From a checkpoint of a small transformer trained on Wikipedia.
Size: MLP 1024 GELU, vocabulary 2048, 12.2M parameters.
Training: a variant of Muon for these matrices, 449M tokens, 6849 steps.
MLP neurons of a small language model. Each row is named by its layer, matrix (up: input weights; down: output weights) and neuron, and shows model dimensions 48-175. Each number is 500 + 50 x the weight over its row's rms, rounded and kept within 0 to 999. Numbers have three digits each.
Before each neuron's rows, "fires on" lists the tokens most often at its 100 highest values on Wikipedia text that the model never trained on.

fires on: "ra", "re", "ed", "er", " A", "e"
L8.up137:387521493533453446483473472544525499442466472502406517505577530477568480527443466404462472542590492575436544548530427603496526501463398443535444490481506565442559448462527605480552573440496477531512493591544447531439473518467434542507467461581554465461459467534447527450478468532493483469474509449617604405493434568470487432494533565547495546456523477521535523482450530440560419463442
L8.down137:508581544610507548553521488485474500559425472469530620517516508406525486482541611489445544429430472577596473508518514422439568514534541459459508556495508452527522539520479522425576404434493528530516480583525591519507456517445476485556517457537491424469484514503531528440476404479475496523530519510536484434477489579438499540590438432576477470471491470473509541501525497443469576364484

fires on: "s", "li", "cu", "c", "ri", "y"
L7.up402:566481486494468546455533498544529521506529498517651591522434500495470557484523435543457514468539453545529520476447548464468581512497466535508509575481519489462452507450439544592548525396518448450469439476589589446474558466484451506572485532492549513544466445492444484551621474509478496453553531445520476484418499491528505496446518519578476520483501448608483500533510471514587545520483
L7.down402:510426443539544502606518548535506478510584491388444500510541561482581545569514533389561477436478528569506509394432491459549447558525554465503470425398521434534439528462505582471482503554489418517465549535502450565570485469545413545482524440532455502486431550430528514421460452493507498472497528471481530436429568599457493516526424518510504524500545514518527559466512500569494470520593

fires on: " ", " an", " de", "li", " of"
L7.up24:529449521610458514521567444599498577508502599487494534478519440536487516508507528494457494455450436549510579476535445486559398495536472461410413512494613535582496584407536530575444455597515498502560442594542463541574574441471489615534537499516465587427442547606534546476467512528528537451509579448405424507507471526438483442461520505548506535509525490458501495524458492511532509482468
L7.down24:422552485398496539455483509487453446450450378493550454491512523462578451429519507503478420533540574495571485471487491511561609400450589570490494500462536549397473463500443503494468552428460488489599456429467448461510495464482401456508439437530535505513516546431518466566515515510539513512572475528540520532455530565599489567460432483421466520534494496543442463563487442505482606561589

fires on: " his", " he", "ver", " bo", "od"
L3.up1020:528556419524455519466404517485481533455493589410493586462495518473483501446372386492520505515575539501550594494465461480532469495471364537489463470596564423507498557525410499406504576503552538462455443559514543499435551642502520386547430559424538520562488509499483485523488532497439544558594500476517445477493504501510571418529534465480530454456450541490510509452544513505489542511420
L3.down1020:456468475497471539481509510537486433533523456577575603574604540532504592493514440467547461545457454539520506529589560505405479544505492516456566495416482541511537510531532452477508489550547480449465468504595459500569475492558410570406504456465526536504563452429608486565622465509570568570476414594474523414474478566531556540540426428515497497536660465481436527511439496565476583476492

fires on: "b", " sub", " de", " ", "n", "l"
L8.up1008:523383461555548503614506390539456568520457423398586417493424536543516552556481545546418495491471483482486484495485523518578409523494522529504424552451403544533503446439527479516383486581591511566541509499497404502500570469474521438464493495500543492486497520527494522527584561501574514592383580591491389449521455536428531533459473557527527457493509531564466483465457440507523494490502
L8.down1008:499555486610594578562491498482562416508438496429546574554540459528438503467493428549538418522510556576426490548438471484521571420546462457548485494428484455554480437581524427471485475515423458451516470535400526494494550517547461483570523563486507515605454447550581494476514498514485477462575555500486469540437388567496452563602614410403417551555472502494446509459467482513520471504450

fires on: "s", " who", "\n", " which"
L6.up585:460517527504443476529545481502534490471566601469555445528472402534511490486533440553502512516563495447446473457520522396492547549566454423491520581516398496467581491545534455502484515460547564438460435609483506515448460450492441510503544586523476514589536494547414580535545541441420447580474454529576491565510450440488492452531486501409522464481467502588577456587464502467596539509471
L6.down585:476502439516541495445498557485569560516537409521552514493460535428501501507516577466446451482430536524411542489414460455484518417474554490505502492551513511587584532476553405497538618515495532507536489461532445436496434544448595538553534557483529542442499529650528441529493499500420523551527591505492565454511438470499455436514540533512471486480461498504482501584488525572523577491398

fires on: "li", ":", "y", "ic", "ci", " de"
L6.up572:522470553630375520520520493600500487482527563494558533502410607589536442456542486471448509518497511477512517520520510516497500508427440566512502470516594455616507586456459482516491464599572443522461465501471456585540562502486533529615515506437515502496447544545538544529515481435462494496486596519449506471436561505416548521444382431451459515441603416524457475536383494459470461558522
L6.down572:474429437424501543620457516471525563432481508477415419408470462514524525564455607568470439608522484479481474495499507587544492507510475567463450532472581426567522453569495489524511538505488611560532437508524475571465521459522410380586458504539439524535565523416496500446476489541480430538551512510571490626491449544510571577581471613535436477506481419599607445474497457588531496444501

fires on: "de", "ce", "ne", "che", "ve", "co"
L3.up909:485540417454566494533510483497548546475569509516462461452588561557463597522490525521459450543470413524564527593527496457524537512456536545547481468523484551436435455444348437526510512482538492377594544480448408520464522458542508459548542498531471463534508489476542560407400464584491531532448540488464540446500572540490512484571433487505464480437566473540598471465542556573506466547528
L3.down909:508520532438522432478536492500482539574472434436488623515485466590460406468476548421574485550543468482455492475529508459501591517597581541472390548484527454556504494487521500562613537491539555501507506511466486441436522460539482514398412485621409434482575538410533524510482451464517507524493514518459561519434394501593473450476445487491523522480532519434479451523460461513476472583424

fires on: " f", "hi", " at", " "
L3.up53:465600519477461535571520454419420485520480498508549532529585510449592511521522467580475476471516524394435468409437498494460450553450518571471490540532479405453553336488552454482530570488531440455456518481509537475452507531464365442546532462459432409509529490496419572469453495557457494506457576443456456580485462468475487401395511487514442488529487527428538491505449491459486527546508
L3.down53:497428466507466506530528500540510501453494508546482653529512436529567529464573563521591500412511476584468468519444536554505498515485489454515427538404556572557485596458533493419512509532433539442618478432455492548480495509518531510461496520492435503401473524591551446469503521478487463503478543492613443586444481523480527544556523493446443534476458457510601546434447525500477524493494

fires on: " Bu", "vi", " at", "b", " Bar", " around"
L3.up727:533426436422510400563475469511454545487529485404621444462427521524505427424384464566427544575556550491471527449610420477533440475550535461560538503487470468508529495520480448559551452511460547573505548486496553524555499492499538527445492443415487567514480540414465560454543423533441513506459580513506474527574504486502486518510487500503390457519458489472435486508549625416508461496494
L3.down727:505487512542397410516482468499502532466493589502440548533479426558497508483392474424403476540442522498496484487513465493482681536416406587438572589518463541565494462521453540497485484573469500498485585418524448441422427537425502422530578530492482550487556556578537546453397496585445577397424518464570505437484501459453444625378475450531557463485407537506544486426421586442485440554498

fires on: "en", " De", " de", " time", "n", "it"
L8.up133:417499436525544454506507445519584477547533438533595521448530464480513495441448558446525508455450444491471541501497408398487467518495569495592540514629505489499554404461465487448480543571482518477513460426463598490460433450402589450445508532545476480560448463476514505598459562461527593576513537554478420518406508565483495516502522413477413527545502575504490398455503486541596574450544
L8.down133:498467553595468528493525591512502569493500571454512606514521510557564566545441518517480506540601466506512571471491426451538519575529470515521500546467471462511553511561542464455566481448458498397463472404497519440512414444420475510557422445470454548522505445412440472498537422484454486552481562515486562415495552481522515543535568536483415475460471501507528473523471409479386526470499

fires on: "er", "-", "ot", "al", "ar"
L6.up220:465437564500477469417483480585417426611524441527528576553468434437542547491479436517381504522565517474498518550609495531551500548445511475556548488471467506461406631472571516523383523471585431458627519456439442451549515452454549527483467496468467485495438502545514477498469375497418455509435570470518412501517491563461395516521447466521490419403513481436517464448525521508487471544502
L6.down220:470507465534579579544532501492491537454418488514545465522496405435492429430496481496419491464476480495483477501437492404486476483468521572493459482476519535596522533477484451550499487446521561440471584473523574599415446615542424452509635488506432532469523600410432508498496524589490556514532487456480470536530461512559428560442615527520484567499476560471472600498530501564557543551510

fires on: "ed", "d", "able", "er", "ant", " to"
L6.up68:559483558506528435504405378530521528495395453499408527591482531466477426489433545329458486562481555572490532551438411537502570530549467457495489511423546562440581556447534504482587459435485512535458471490472479512513552487572582516576426580439513531542574527500438470429572515497460547459502499551493602503520520531496393477521487569458522506591509525404565563487498486422519491424460
L6.down68:549424519491538458532485531615466535408410453511522498444528505510527567482419531436513469487477486517536464480456512461524588530478419503505535520499539443468508450488491498392402486374484533455474457498363381505588589489436490479545558436486440462554436512518499482353520606480401473549551494504570527529499524530492480513478484593551515508459606492554500491413531501456570545487510

fires on: "t", " of", "l", " |", " I", "a"
L8.up957:523470441503421566605491497544526426516495526475465485523499470546450572448596451423465513477465619486418516527540490490456502534527597499540452464473471443516393462455590450418479554526552547526475604571534480449588645495518492487517424639459497557463487470454605561506505559564476561463513615601482557448571440546560597532484501411491497514471493480451421497562463506503395515445513
L8.down957:537459526539514408546455621602458558421522496560524485499544505459534526494434430542485507549450468434523492540449478496587436513591575470466494525395534481507505476479488539570461491462495483550568467364513606487437511521529519547478467508435582487499486571530483438557490515538532542517548523511499555617462456468489525603423508441529463534557462530559519530487526434666415486478561

fires on: "s", "'", " |", "th", "t", ":"
L7.up967:441514434461541591477533458518481438523505453570522473504475532558427552457540529507476465421574494484460459472522471473485516493492567495444528476396480449493385568463536532448484514487576591467514476509515502430432465569574570562480539478533505534446512409579522485432505535531483476516477540568511489500516469531496586611444430506614482492541509543495427452618438470494522574550395
L7.down967:388462600506490471490503491450429456496449489499474576466566459469484514458416520501518486516510426486496532486499472528445595489561483502439514457485558546508470506498465518392484499553538454542589505453454532544458455460435517412497490433501541551514563546447435516505453466429532490477545389480494503506461571521442486493594474498460455494536557432495570479479443569557470559457420

fires on: " st", " St", " ", "ti", "n", " po"
L6.up374:547498478544538429510479458557503438451524588447538496464468491550508585512494501458453508451560528489440540499510559486444511471463505560525425500533527553516485378526476424501512486472542550534446592519525433414533611539555445479444438467534515498556548424430464526477620552458492516486500531513478468451496476504434597518577426474608533547418480500483481500458510439538514412489455
L6.down374:454593406480513467517554497492557440532543551474430443475490539419385435482518454579553550471494480533515505508496453460501488540506581432511474507512467512540411550425525497456517553438491529427575546486549558588534515563524556481464528492573508512510521447439495511518518456505442540551458542528506595562457471602476553568518506417468454481588431365418483607576532524491515570384454

fires on: "B", "b", "bu", " Bo", " Bu", "hi"
L7.up694:499522441491517532511411585493450567518505438483613477500463460552359519543484463560551522441492543593543583450487391492504473469442558524485515511459565553516546497476454448415511444401444465536524537547442537500576497511395500475503480530487453544583554493471467552542450497535458556515385415570494481550528475494430501508476497455494341534446455444543493572479458545447476500436466
L7.down694:399507586393518555470496542431377541476478581412540640495538469552449486438440526504481559481534507535453509482456473595540565594466507481441502615446476463434492412562511456568516410569527527422512493477488468503473482575382481484623539530435516471535503535527423551497478545495530462447435544457576426471517485441391519548473513536541540444470464520513487486499458479480407472553500

fires on: "fe", " one", " life", "ri", " career"
L3.up607:515517527566516526513442527438525504436444452465505510425446481508606414486557521468497388474529569475470535413629522534470526435524422440481545531546487556486512488504515500461489521402457458461542500495532445500500553554460506473398564550441500508566507509550450474603487541421425472557433537528516479492550510450526548385449565516493566477479438542537548483497400468482513512456534
L3.down607:506514498539408565463527463532525556534537611570585542459531508496437510551498542628518548446423466441423464566478447537465438494539528501487539473484504559537508476521418486540464567420466505437552501538474516574541425411555494453474342455533459439472469514413435617580532448528488534498409525500463550518491475403418596559453581545513534468487505490465369484490536491473517514507553

fires on: "s", "y", "/", " well", " most"
L5.up251:493504404453491529535470486405549534518645464404540498579471517453488476570565580422420475427596477562540453561463454503483574414500532475537464534429565599458558436463448498429549554434518492578470440455523536471527509421477501577523528523533520567547472459535506535458510481508436489463427513395510458468501503454496617459498539472453539517476461486610501558493584581434546513566403
L5.down251:521510537535528524548436494545521430443481501508476528521500497534541464354574501479332530493612493530619510489500461503500520543503453393459468531558609471445474486541478455449554478505472548470459571458457488435499516513463483497498542434509478457529457427474464467481458475537546562454414411489410474481537483490439477526559512500507528471520372457603493578471431574573460553473503

fires on: ",", " The", " while", "ing", " with", " including"
L8.up242:525561597551415474475559496595555404513509511568425574544481578465461486435538571472473421447536447572546456611568529436432458533415477454489512497540494533444565483472503490477644458514496475508524498470505503519516540472529422490529481572480526477525447521564572482503496504488553535552522573382547615423554394480512506544576499563555520604534495433547550334487540520475475478450565
L8.down242:540483512481495510520535438393538518519382419513554575551641510483507615452492601464477513546492498484437422372471487466569456444591475499514534507524511568450439535479443475480475501530497602483660461530578526484422532469436487544454384491500437456539514468414506475457517589396491469514448537469444532475494484506435500384425501526506478477516543448452424508472561573463504441460498

fires on: " Con", " de", " in", " De", " con"
L11.up552:523562531527472528462570390541550427524563644531521515459477442456409460514433537485571551497448361496392610459458462433498516535441584502483530569420456478529509493473531533535503496558559542547561527521521457476547444433506444479585551518533495384472491507563611478611478562509496407449552552500541541529365505528519470596581561405506478577485490524503549432447512559521510550500560
L11.down552:451492443555483406458481460578556504489382504538553419545481476428445529425410566453577523465509498484591441471471447493483483502497487486515552478435577566574471475423467499524540421504544620550443587428580535489534412504416496556609492452481523459464538468571506561494503536506591464481560453534502475477498536529569539552544454428436509459420530563437436490426516466488517475514538